MLP neurons of a small language model. Each row is named by its layer, matrix (up: input weights) and neuron, and shows model dimensions 320-415. Each number is 128 + 32 x the weight over its row's rms, rounded and kept within 0 to 255. Numbers have three digits each.
After each neuron's rows, "fires on" lists the tokens most often at its 100 highest values on Wikipedia text that the model never trained on.

L6.up935:133120137146125194122154163132137153167139123186102114104122121045076168214169152100127098142051125157133163152129143192113150104135101076078151114167122103134161071149135109127073104147134130129077045081138133084114152073162123133102132122144135066127100138081122139151137075166066094122
fires on: " and", "á", "dale", " &", "bor", " or"

L6.up1443:144118140099075131066082150124144093115157151157106142108091041098131084098134134114187083162110046119151180088068129127127127124130120124136105100131128093085170176099121139132121161153141112142104148113125146099110122161116141156115129136188133111177147104066145173185185094103165237012
fires on: " in", " by", "\n", " at", " as", " on"

L3.up1562:153097127148122137108137139121082134166163193135107098130078161115145130133155140106158150166068139090173122139083130136124127142152122131089101110070140085109145177106105145102165163127174126078088121116121165136114156088101095126135156135115137137109119071123052066168155098143091111114
fires on: "ed", "ped", "led", "ied", " sold", "ued"

L6.up1531:113074129098089141165120132123113165118098180157175112125174111130113170074141128176124131161113052152103097131067153186165097087108062157093116159147170092087123180052119139149136200206099132145072095102110149161113124152069119114161130128111145148104099168125152142102119133193164101129
fires on: "\"", "ee"

L3.up388:099207135147128151104106134147166137120135143133175090140150090085171117119134171228166130137133115139092132133118121100128145136115143110157121185116097130130143143084171118163107169228118100121154121109135116131106087076106111127136147055116159140186114129108145109066144163150064216058
fires on: "os", "es"

L6.up1409:176150087103141157131093138122119120155174196157185124111122073120083118128116128180134128115119084135087168097097148203125128110114172083136070096097133106113137157149142137163111207143096093162163123111134115114110185099116122120135142057154129101179169125051142103107066134100138128076
fires on: "o", "res", "os", "on", " 3"

L6.up636:118194109152117113105152155172127103158147102134161134128160108090063164104240149111099108148143114160093111184076130224112113074155147108102139164119114080098138195118133163176135130154150148218121111171105116101162125092076128065114091109108116179170048107095105131196129063092095153095
fires on: " r", " rec", " over", " res", " to", "ate"

L6.up59:150144137120095146161070120167138156174142175150059092145145129178132165174132119131191091177141115185084086140120139145113130176105161119125144105076118142165115109165132130098101125149161187125127140078155174163176183115084111099111082114121118119150170151148096129124162158160122147094
fires on: " |", " listed", " described", "ed", " said"

L6.up263:094113112062108142151140124143143109106207119104112063119099128155183106222165129107143133124105174129128160083126137132104092109138097103149144122062128117133129092131137138118110144129162241122106114118164105171073114101143150210121138147139103128179155144148124161116119104156075191065
fires on: "\n", " |", ";", ")", "."

L6.up910:150086077143147173167148136138179067085175180149103128133116108158167115199149122131123113112109081107165163113122103115173128131108104149129156169112114131128189093119095114151097167127152165112111113098121131194106188166125134155188191089105147096172108126097166123121149125126095189128
fires on: " |", ")", "/s)"

L6.up1579:119166089199106073132167142151136173130077097107120111134143127147123122208119151130177119175205074198123133067134133088132122129143130089097133176105138122181087152079145107177126218168104149110055115125181175064133085208129130143098133087124162150140106088083105116118109112209090150117
fires on: " |", "s", " United"

L6.up609:149092146109087099150084142141151095179124066145105078092092092147146129089206135102115106135143134131129150119095104092119120123141187124186154118167166109145114129140114177100110123139111120094061128113118143088132130099074110110097116152109135149190140157103177182133153125120142149135
fires on: "\n", "-", "|", " |"

L6.up983:188196194063132167127065150149134129074115131109130107137087111139099156086125163069145097133147161146121097093098136137128120123150128119143093143118116140135126083105123152074137125156155204161081097097209116118121145160094076135130097099111144121119159126080102176158162078139116158069
fires on: " un", " born", " in", " as", " |", " the"

L6.up1670:192146152136089084121103150139117185109130125077065138128115119158085096091113141138132079121143107111089149137130096150121085145192159167117112093207139108157157159099139167125117153140084123123083161120125148114053108076085134063101165201123139119141139140126166115182157052104091115148
fires on: " of", " in", "-", " |"

L6.up1373:181100104080147135129093150169115110095146164148157139114135089106107150100103160094167099127124103053145161150134141121159148127111160141135118105104118120089155117118154163132102146159075175137154100159103145134150123129114124161195160091197146080143156122076113066139116175087119167095
fires on: " |", " has", " it", " in", "$"

L6.up962:179121168111130074157192141154198151139120073112145130097064087069151099106115119135202109183134083087177095133120124049108132174157116112140077193111171131121111096206121179180173142133108088074066107115142187133138076124123125172158148105159179135114170098146138129184126117131128134115
fires on: " the", " |", "\n ", " from", "-de"

L6.up1336:117138154119119153085061174112134107121121105203097146109124135138149160150121164136169123120171129140157145118097135120118070146221135091160085085112123137163114113132087144123055114152128120129122031127098099106065178161087125146127150125121118097098152113114196091122141119172149109106
fires on: " and", " in", " was", " served", " at", " ="

L6.up820:184140177083165136121131142180084118114133122114176130111150098166150137065140165224167109196122104091166094172111160145097150143170115132091135170125144063123178116088179137110124077162089159126086092090102126127169101179093159156161159162125180133115098119122176098071083182116138130117
fires on: "\n", " of", "s", "oth", "l"

L6.up248:125146085165085131098164132145112110151085148159093101076148089169157114127087169155111108197105132093083149153093162151097071178125154104157113147141101078125154160088121136096108169152130092136072118082144157089140148107120101160131155124107098115165126089067188072139099107139149176082
fires on: "\n", "|", " was", " @", " |", " For"

L6.up574:118152115169069084148115140172125147092107164171075066077161121143140130151095163166164107103140109132119141107087132091134062118120110073107124135130130131111117138147122143135121172109066126097112116096090135077082156089123144160175159117094137084130179142136112093164089124143097092093
fires on: ")", "]"

L6.up1014:129150148067149160095125145143105114117112116099122172127077122109122151166177133144154107155104068103160111081065099125114067125134143042124109125152104101121164116101111149140123116140150082127179093079089107132094145160106114099130130126211101084122154072093153177170080166120144149114
fires on: "K", "d", "Z", "uch", "ud", "L"

L6.up1146:126082090120135180130179156199092161140109101219067099102164147152164151101185148165068107169087101129150101103125077065141174157134121128098156121151072084140101098112131126084202120133121056127084131122105133109148075116164124124096130104099163102135104089145115168170116108104108119110
fires on: " |", "er", "ter"

L6.up1407:146171117098116124094071144111177077099116111140109104115121150165129118113164104086140126182151132093120152094102091099141126132118113073094180109130164119105105126160135135119171127169166192069115127145150109119131114076095131093129118073165223151141146100098178147087119060139137159165
fires on: " |", " ", " ^{"

L6.up891:118190152085093089145186128200118105096128091161114114135112113057157121103141123174192117131130089136131119164143172140103172146164113135139122203117159103166159119097154134152176137145113112068055119093103153130138114111124121124105168087074097110150131117136083141131127151136148149081
fires on: "\n", " K", " North", " West", " South", "|"

L6.up1262:173093164126155154124156203096172136172151185198085088084117139144161111141089136183195116099121074112147083131110123141095140175130127105130111127117120099128184131176091133120113128147163113125133123135109161096082135086162074167175095142072144104178104123089090133149173112160076162081
fires on: " |"

L6.up453:133142107114137082130096172104130122131133123165083120108147117107099095214164125188147112151177192101167161177105120157114176175106107087110081076136128061144092109122116118094156151145096112129081142087166152143156073085142108155131184054148145082137116111149095103210121100190133161136
fires on: "\n", " Player", " /"

L6.up1264:141117109138161116081157123165148102152157141146162090106115157098150129164159140157195143167098151127116148212155105165145071128079157094134114130090148123147136152102134106108128129182151128148108092096172103116119125100152121164105094078139109121149129167109101110079108134155071198078
fires on: " |"

L6.up253:133124140152135102134127150072136128103151121117111111168167085158146209127137142117140116141101091184060115108060177138113057207131054106138114165088141104125083134149136132142168085139123115094132093084106123130152107138165153111116120106127151111137073156141181140111136077101092109067
fires on: "9", "7", "8", "0", "6", "4"

L6.up900:134116167083074127139138122133117117129156114114087067108050111145128070107167123103095119143093079169118144136097154119137105142150134111165157161111107149195052122118163107132133091142088170146137086107155117130145113099129085135139170127121108142121217079155138110128156124121128149134
fires on: "\n", "-", "-de", " by", " Pictures"

L6.up720:136147150120129178183140128069141159094150183131072137105115115104134103116154130146144085155119184152173133104107122138127110125190111166051136097186121165114175148196137150107155146106121194114129118094198163177134177136139108149105174108153167117138091141144109086142189047084113163107
fires on: " of", " that", "ed", "y", ","

L6.up1520:133130156112136086133113142062082107139134115175129066078102109045124089163121092083137091164040131167178087110148103082106132224122023140129152157153115144070110112117068125171133151104141124117138036109105125146132156141149121156137143171159178139168121099140150077135220076131092177088
fires on: " and", ",", "s,"

L2.up1451:143169108131149116117180126098094166165159164115133128105116102107126176148138159169137116116144119139070115118107155092146139125140094084133167125135096110102127144172105137137113191136158130120137113051106208105090172079133123114103124102159183098145111104069051151120119107128082153089
fires on: " –", " -", " —;"

L2.up1753:149101105129087081127113125127113139112135146184063124081129124135151127190077137135124128139193125135170121114087116108103058141100143114141175153089140081150121112136156140111118142139183123137093140146132076084085139099134140140114107080079194104210171156128070130174157122205073196078
fires on: "\n"

L6.up1648:143115136174122163144146135138120129125145172115184141123094116114126122080153148145153129147189129124099146158080147101092072097171125167137078077152091077098189106091167159102120183119123129148149153128120137136139114090150123132156118076101112071149096117145105165124178073136137152112
fires on: " |"

L6.up1261:167149124143078153180144129144149081179184103148144127135127092188123075147130154120144115117098097155113123141122158149111103121146095100145087129198138116122125099142116099109151120120124085148113082165149108164104149115131078134106086142134100127080138164121155101167105136094197092150
fires on: "-", "'s", "'", "e.", "a.", "."

L2.up943:133088155121120114135158101160143126124146110171120068089091124116166121180112098102081157083111156142104112106126150132127105113113143094151151137107139092126108095145140106101086131123115173128123100131145104132118167089162131160100120055095164113182157143126101082133095157147072125082
fires on: "\n"

L6.up500:093159125091160084114103159126130181063167129139123141125124158123123130103101145111137088095111154115139180081124139166118128167149114106091079160163066134145123206132164129121125133110100084086117087138159110146069121103152098121157165177164115069154116130093122123154147091117166146145
fires on: " of", " =", " a", " first", " –", " and"

L6.up1534:146146141122148157109142151121138197089116129131098129142101091170083058126171123137149121111092126098179127115132146205132096135192105113099135094179102099073147116111144154103127088096117122177134110134167125138117110101131096116153194137161087092122136148112158128092161143148134195118
fires on: " as", " by", " by:", " with", " of", " (with"

L2.up1300:139152113150135139171157116142153127091159160134131114153118094155160118157115114122122176122123156084143135142103139119146123117136052119093183091110133111067133117174075137202130111093112221126077098101063135141053156138171121131158161137101170136195077154095163092152107132080106170041
fires on: "s.", "es.", "e.", "ed.", "y."

L6.up734:102159116107129125135144143090096115126175126181136154105071086142109111173129131152179088141166135184074150126118096141120138132095163128159074082094129148161121139136089160116063160111094125126146066153156129115106116069106121153136145191149105091128145117094141107149137113159184173126
fires on: " and", " or", "'s"

L6.up1302:155110144130157193139145134151181123078168140180128167140119080110174117106114163153161134206119119106087133158133146135126126125184144139112106140150161111100157111112084113118127076129064108166056179082151096131175135171113112109108139060148183098157111131132138116121108128158103255092
fires on: " in", " |", " on", "s:", "-"

L6.up1475:147150111120123188110125132086165140130080133170077148113109129143172103145188149065115134096140062099113096155094139113137167159163143124149131189116145095148161159153157148121056122138148098136125012095185184099109159117140132141157178125127103125079063098117132094167180147150122177134
fires on: " to", " for", " was", " into", " were", " |"

L3.up874:101129130132132137129151124136164145172184096146118098174108120128132121129177120129126127136107132133174138103135093132152139138121103133185111154158123132131167118176141106114078182124121151154071075148146178172117130169148112145088168127118091089086114136115145024105075125144216181173
fires on: "'", "'s", ".", " a", "ed."

L6.up768:104099139084153112166133141150104097122096180188114139140131111109109147154095136083158076132123089142112098113126133164098132106108186159118117110107149083121103098153106148105109195099123109152130092115147172106117096137152152120075179130150098102137121105080066088158203122124113135060
fires on: " over", " along", " together", " down", " where"

L6.up1298:135153056093088120118121138153166150149121171067102089118135127145167136146110165177109094136096105132116169173127142105107067128152106129084123077142126139163144122154122161159147124134134136101128090146141182092089173067095132090120184123154123084148144168146118130174120173195095102114
fires on: "\"", ")", "'", "”"

L6.up584:127176170101151122127168158178124092118153104146082134155080087078144113164124119101240096144158097160146078127093133105154095134128106139150079181132130120191071136100138137144069149137092156071076115128147101128112147142131091161150108103163106120164128122102125154130138144182089153105
fires on: " |", "\n"

L6.up1165:110179105181140112152112113172153160080148143178108142134127123145199097155167095132147119097095123104122095150111132138122109105061130088094165156130130146146137132124100125099163096133175162142118168152178125107102133155147139148174131093078212146138112118130123178060178094158059140059
fires on: " |", " ", ";"

L6.up1553:145102090107108109111172138129154089140175172115125114126151122122078121076137124219162106150122117098112100138089176103120091104112148068061131135164127087075202078093140134153114160150155125176093082094118127174102106104059151124124131108182151122114134122137142117158149137155078174061
fires on: " |", " W", "ashed", " in"

L6.up1104:112144113061198073143151147087119149140163100168152101124137063132210135111144125162177099097131109120096112135155118109131143102200154135176108128096109115097152110187171161122161125114105107105097071106148157097113115094148126080138134147142157122092091071138104077182129132154126168100
fires on: " at", "\n ", " the", " from", " |", " between"

L3.up1222:148155092160128088116158111132139126134102116113079098059169121110167110163119177146103130097133091136144130150105108076146078122103104074108148168109105088133128143063184130111182127161135144078142101111101102106130162118128142153131096054120179111144108136085092096146161119139091071044
fires on: "\n", "\"", " |"

L6.up708:171144132081153095077188132131128172169120125146165117132149039035197141123161127137089115066119151092165149113093127094126165173145130101108174162126100124171156128118088181147123172134134161126107125076122122150173060120155138100163152091059116117126153079070147115157163186092110113063
fires on: " as", " |", " year", " than", " after", " day"

L2.up431:193164139127146095148114138102084046172096125117138092128110174146129179097095107123123140139100100116064078171106136142139136130102122105151126095087085126147117118098091129139133150125148162116167141135150166088122128155074079140111099164099167171124153118131120087147166103149148096095
fires on: "ust", "rest", "umb", "amb", "igg", "ond"

L6.up128:165151137114168108159094148172159102085146119106122161124143135108191133090144151116152121173129158089184149076140118121155111141169108153055151136169114103097154178107115134126188119115124138119164124140214111163127131138138128116133178074170195120128155092132207053109135027105136100118
fires on: " |", " to", " in", " for", " and"

L6.up1673:147154078165144078108139135126142150173119161159069143111127086168137114151173152199153102056132134160167142100116148156118149100124133077069103080118127080109179142106124120203171156189093126033087140131102144123187062074130125107097103073173132083129094173131093112131156075202096146141
fires on: "rob", "op", " gen", "act", "her", "ace"

L3.up1121:178117093144090131125140155159137150138187153185140117118096106126179108162109118108123111128121079145125129151141103115152094091129115101153125154117165124118151136116052121139081155125160152106085103076141113143075177084147130177173086135105219105168134164141100108152093146141051135043
fires on: ".", "es.", "ers.", "er.", "s.", "o."

L6.up400:124142128137160182127122169131113092157137192166138181107119136157191131119120123122089135139141134114099147154095104132160109141119181070085140096229018109113185163140146160104137123101123126125143143064132179118097157115173081102103115120088160110211121141112133150161104059123131102058
fires on: "ist", "er", "ers", "ant", "aut", "ager"

L6.up1675:125227129108069134148142149116129188198100096136142097110128105150177127117154132137133090091191100115095157083119117077106151109077154112145125096118081110192093142157130153167143137142118097070110154110176155137157100051119099162112074159146085155136138096114123129226189057129113076099
fires on: " for", " new", " service", " renew", " |"

L6.up1588:128106069079097120157076130120114059077115123088133151054101070133124158165160109134174112110178154182138107118144137141146113160101089087131172165140125115074137106065149128144130164125163208072143140084095155124189141141160151187129131082102175145155151149124124144109175140089100169087
fires on: "\n", ".", ";", " but", ":"

L2.up1380:131150144148119113089172130165111111153170160112148090116163114160155101163113115111182084132070102127128075110135115160142126168172155139132111144129087083092111100125038149106136133108096149125118077078098142161084109059134128146195147152173087128154121137152125111175152143111120137098
fires on: " the", "The", " \"the", " (the", " \"The", " (a"

L2.up1283:098160099139131127154131099198170114039164154102091117102130103097194149124131133158129132144150099140152079054146123085141120099109134137084109141117152107109175110115169141086174083191100178101152063135142077098098149159104117130140079082096169069180128102121070071132115138127110124128
fires on: " It", " As", "\n", "It", " it"

L6.up1384:145111119123106168113155151122145123102115143167115107098120103131069093130141134158093112128094112121097134133099159130097125191157118150136111076187095108127118144122094131105132163110107030149135128081198162121113086161117125146092138120135157098115113163065137055108134127173144206139
fires on: " of", " in"

L6.up359:153122175109135080130122147104158106161173100085169110146119091138131143139139149175147142109116085181109110196070132119134132060155093049148121120125121060117132123069127158194139150176153124076137178136120130091167077116108123133151113081096131090166102090099137107107176153099160126074
fires on: "os", "ens", "rest", "ult", "ess"

L6.up295:146136109082093099063154181130128123101109140107139142109149161101123072132109136182155122158122099108114101099132137097163120085180113129094103154155152062138142173155138150138127149169137169130116113134138117138101125090074106096118165119139121071144099136127199076111183072154130123143
fires on: "\n", " (", " in", " "

L6.up894:162129158119165111154151130170172127119127130135126116127085133083108122090170111154097132120162195107121114118101135165116119194141114079150188098162036113094087147128104136118098150130063129102130125093202137133141113117147102153164097170145134097124166093042158121159125105114057067138
fires on: " and", " |", " or", " as"

L6.up1650:195134098106172174140174137061147146105151255194096156071111079144184138156081179142117142115117104088159110067108103148148099112198120130134108148112115058202222104126138127120113156179144105129145137103142144101090096121142112192201128122046184116176138106106115117161132113139073157056
fires on: " |"

L2.up1347:183103137148133123141091132085105157160148167127176083132108154145088136139167134135167113188116090131131101132108126150162114123117101109142137158129130097069124137088044166174069207137189128139153155125169155127125126128120055127063126102118160100149119064110091087110139066196090099133
fires on: "ed", "led", "ring", "ted", " sent"

L2.up925:140126139137091153135080169099141223150126116181087128165156145170150135137073134158160132082122116164145152174118123146133112131109140088136096096122121133137099146077069103151100133122080094107093146103153091139139103120163109159155157144102106072136096122117178081161135144176119179153
fires on: ";", ");", "″N", " family", ")", "\n"

L6.up1238:168158109107131150191101145144112124070114098093137154079131129175121098156201127199125116142079107174157108138127177065131121141090068158072161150107156154129086152062070135088102129115145162089117135102153072137056123141112114100108112122098166125137113092148120124108155124125139136106
fires on: " as", " former", " mother,", " –", "s,", " woman"

L6.up518:165146082078150095121123155162111187111099163135106136101066078155152104108125135097119134148105103105103129080113147177134132168132137044095064157118113087131128139133145119158118154115163097129129088094164114137153140101155150065180147066177120088112108104117072143124101173151049202090
fires on: " |", " to", " was", "ed", " from"

L6.up139:158102131098048170114133112152116145130162152149136126126086121138145072134128146113118138161116069163178107140124115177128097096106131144185117141109137124191113146092161167124079159149086133114091097121124119094078199173111172117146132176128098161175131104096190190104101116054097147137
fires on: "on", " end", "et", "an", "al", "ome"

L6.up976:112169084061121097122141144077157166124183122153114119145133094167193159094129108150136088155126158150056147186124140109126114120135174092093107083098082114199142136170097127156100085140096065080091116186139158172080160094123102135087112138146127128150195097118120166116106116087119170048
fires on: " and", "le", "th", "ru", "af", "a"

L6.up1159:160100148125110076131141141093111095089186129124059146105160066130088059131235112090107087146075142162152143120119123125122066153110096148134131127173168032124106136112149138114152107171145137134083106129159123137115122100121128145144131129190134158122100124114149095157091145149085187123
fires on: "====", "-", "\n", ":", " de", " |"

L6.up341:152187124146147130156174157101146098111197126134105152063092074120145100110138132117186114137098144157069159147091118137143102125125083154122109082144179119091109109118086170203058135090127144164151102120133112186107131119125151169115145119146100094148130130159099129153147087126130113121
fires on: "',", ",", "),", "6),", " (from", "i,"

L6.up1292:149121143200142156094152156137069147103146073144164112125113093136138116133147135137143093094114093068122122141101140127134151135114121159145131154101157046144196126141136150137125131141154105138105125137157100154134080118157137177189231133092123114139164119129190140126130169115106155120
fires on: " of", "s", " |", "ar"

L6.up1145:113141125113149106135111143099112107190122140207084129087170065102146120039224163134132120159115074186132165100144165167128085109103084134042190121095151130147092123111158127104123188146215205127107078126155138195069140143129104059118190099158154137093149175122165107182131068137103109133
fires on: "\"", "'", " |", ".\""

L6.up1597:176103091188155136152128161156150118159182166090195108123143150120120162154097116238162104149118119153098104157149110152131122114093181137088147121117128023119155100094148125138136130187088139095107175099155145120116150114130095152152135071113126135189120135156137155119109132128127142096
fires on: " |", "|", "\n", " For", " Goals"

L2.up181:160097117116147115121145122131123103114176114098060061092136092119141051167104123097146096068091192133125125132132132155122078194167151118146069168161087152102101111136131112086102101110138128126105036111168109125132136098135126169120150135120164128140089123085094148125138150116128150142
fires on: ".", " \"the", " day.", " \"The", "ation.", " War."

L6.up104:143149077163136120140200140057145137169110143122075154136146114152143160118098128165145132115151116133130116127155096081169097071166069149130122115115138089103118129087105128129062103117125160163113107089120128187110136088158148167145124170111122086139099117099133118133133135182090103005
fires on: ".", ").", "s.", "er."

L6.up1039:177134092143127146088148107145131128106194192180135157121063110121127120147135107159139091131163117109169078111095120116088095113146139168181178100139149123126192115151154145129173130108123119117089164120050113123134157138137129173135157168081128025165142142083199126170074159155135117107
fires on: " |"

L6.up438:151112121097191148106114139154166102096149144158080111152081081183143123116118143150191141093090103098182111136125131050133133152166146082080082131149106050136124102120132098102168146145128164128094103140068122153108101156151107109159115082192126139150106145155116051181106167179110167109
fires on: " in", ","

L6.up1708:106160158114095158152111129090139148158098160137155137123187047168165140147146171169130098098135166163043052099109117132138144126103196139149180111095155075155115169143121137102087161143083130071065163094169189140117152103112150175121100105121121099139155170103123114158171102102093123105
fires on: " Gl", "ig", " lim", " Rog", "g", "gl"

L6.up807:083164174135081155086081119109111125064162127153110171135166071084113130145134166136203108100116129141134078088134159087148146140121103077135149125126152135149200191085183151148167099144113148139168069129135112109075143123146118160144130126162141107161171098076062112138134147126106119113
fires on: " N", " of", " by", " J"

L2.up1551:147145124115138106142196137145111121162108107149126116111203058101119182155121140108112141118102087137099087137139131080140060136106104113106154166098138087139229093106147125126077154140102173107181133136135186149106130126168137089074141184102125123144191137115155115153066152144120182108
fires on: " We", " Kn", " we", " kn", " spe"

L2.up952:131096143171142161129175115156158152145184110096114107125173133088156088099096140142188122174126126098145092118141116140160076138133102148119126113089154119137133118174129111116160083139120122085123102136152107093127154130046143167147111101110116177105118089093084114144067116135147155148
fires on: " This", " this", "This", "=="

L6.up1019:142138162143079188173144137155120134105105145144145116128134134105078133078145135099136149103136166104136140132056129162141114071175140112143056152155123071061171119018146124132118132140112159168152099148146153203131107116152092100113171083137097107158086186073151148131215131179134157100
fires on: " |", "\"", " by:", " ("

L6.up1113:164170103129123150144111133162107110148134113110135114130092117122070173089167115171113108207095138173097153189105113149108098124177113123105125186119123149118137097117142168096093160138172131183105167162182121119110157088043080099102097080164150098150216180063121130147100141109154127145
fires on: " 4", " 3", " C", " 5", " 7", " 9"

L6.up1697:201160140146101178090093125091145091148165144125155135106120140138114150151100137156129096195064142185084171139068137126141097142145129162098105090147155164091107118148117150164089146128127124169131060095092145099029199146140112105151150129202182133128149152115124150111132119160133148102
fires on: " on", " in", " –", " -"

L6.up870:171116147117122105122125132170127149155157099088114109105173122131142135092162142245063116184141099164073087129099162131127164140134120140162113101132157081134150107158109118126140121183112063141127122130136146138093110134059148151110129143113196117120132090128194127128091073116131097113
fires on: " |", "|", " Most", "ew"

L6.up202:135119134115103128164133128148117076168138091112151118143127114127099093088133123131229099137113077172134081096126128139101139131078167117162134088095162135184150077090181162181123180141147129131119164153099148151144167192158130120105197125111130108169126104116142111086096177113125172134
fires on: " end", " front", " left", " side", "ome"

L2.up234:138118161133102101129202148162121113081154179138079193145155118157174236156135111192178146162134130112114099066177136114147149077129149136124104095071166090130060149123151101114099134143157162100041113122104082085096120059102133163154139125164162126144102099132073071093165137120117143122
fires on: " =", "=", " older.", " males."

L3.up1373:134132138140107167136105134158155164097117109188126106109156125106146144061079170182146150125156126097157126090112131118153143188145102084076118169138150105098160161072157085158160171179141129114136046125119123090067176167124136113133091089187109112150102104061114164178151105163125183147
fires on: " N", " n"

L6.up1646:131137133128130156133173121118135118127143133114059148085140064165170148166127111140109109107159113121085127100121071080132104086127147078109169149135161077153139108109187114128144155112138204028131128180159099169084143102154124169100125111139197112156137117125078157083093086106092089142
fires on: " |"

L2.up1109:112120129126134125150074151126124111120159124165092115126151133080092141143101124119136113100147178087104115097107115181139100147136146154151187180126078071101158126161079114126149102135137122156116144120134139092117089120216119170118148181123108150107133143101119159082137175157161114097
fires on: " pro", " n", " prot", " Tr", " j", " conv"

L6.up330:138110115111153159080205150125145104123137190170152161154191075176190119130072151159119114149150129132105129146084131072130112121155133145124088139112093089170138117150169143116115199147100144099132120109131116092144133065148073076149114086096131127110075104120109093189134131103070193132
fires on: " of", " |", " was"

L2.up167:145157144169106100107149129084108120124142141103166107113119094056146132124127108236112130115101163142113130098123162068148138159133098094139127096082106112178109162065108150113148189130194137093108117141144123115149127134133115159150105127099135179180134097114087116171107070138147117057
fires on: " Pl", " pr", " rep", " rec", " pl", " ref"

L6.up1308:192188132094141110084135144107147135128155119087092105107133094099103145121126116146152076086160150121147145148095154132099175149128093063106076105134088145118100119110112131140140135112171101114119149109173180146136048176090085150156163106140150103157176170087123145182149120132140118123
fires on: " most", " and", "ly", " only", " main", "ot"

L2.up603:137154130162086122094155129131074137150135138173058079115085156089174147116046198161125128148166118206082128161115119154098069199135173066098187155119135043087120091105132142088158142173143162106157110077149115093134153062139112176173116141079135153123150118096118134172133137144108151121
fires on: ";", "|", " |", " Ch"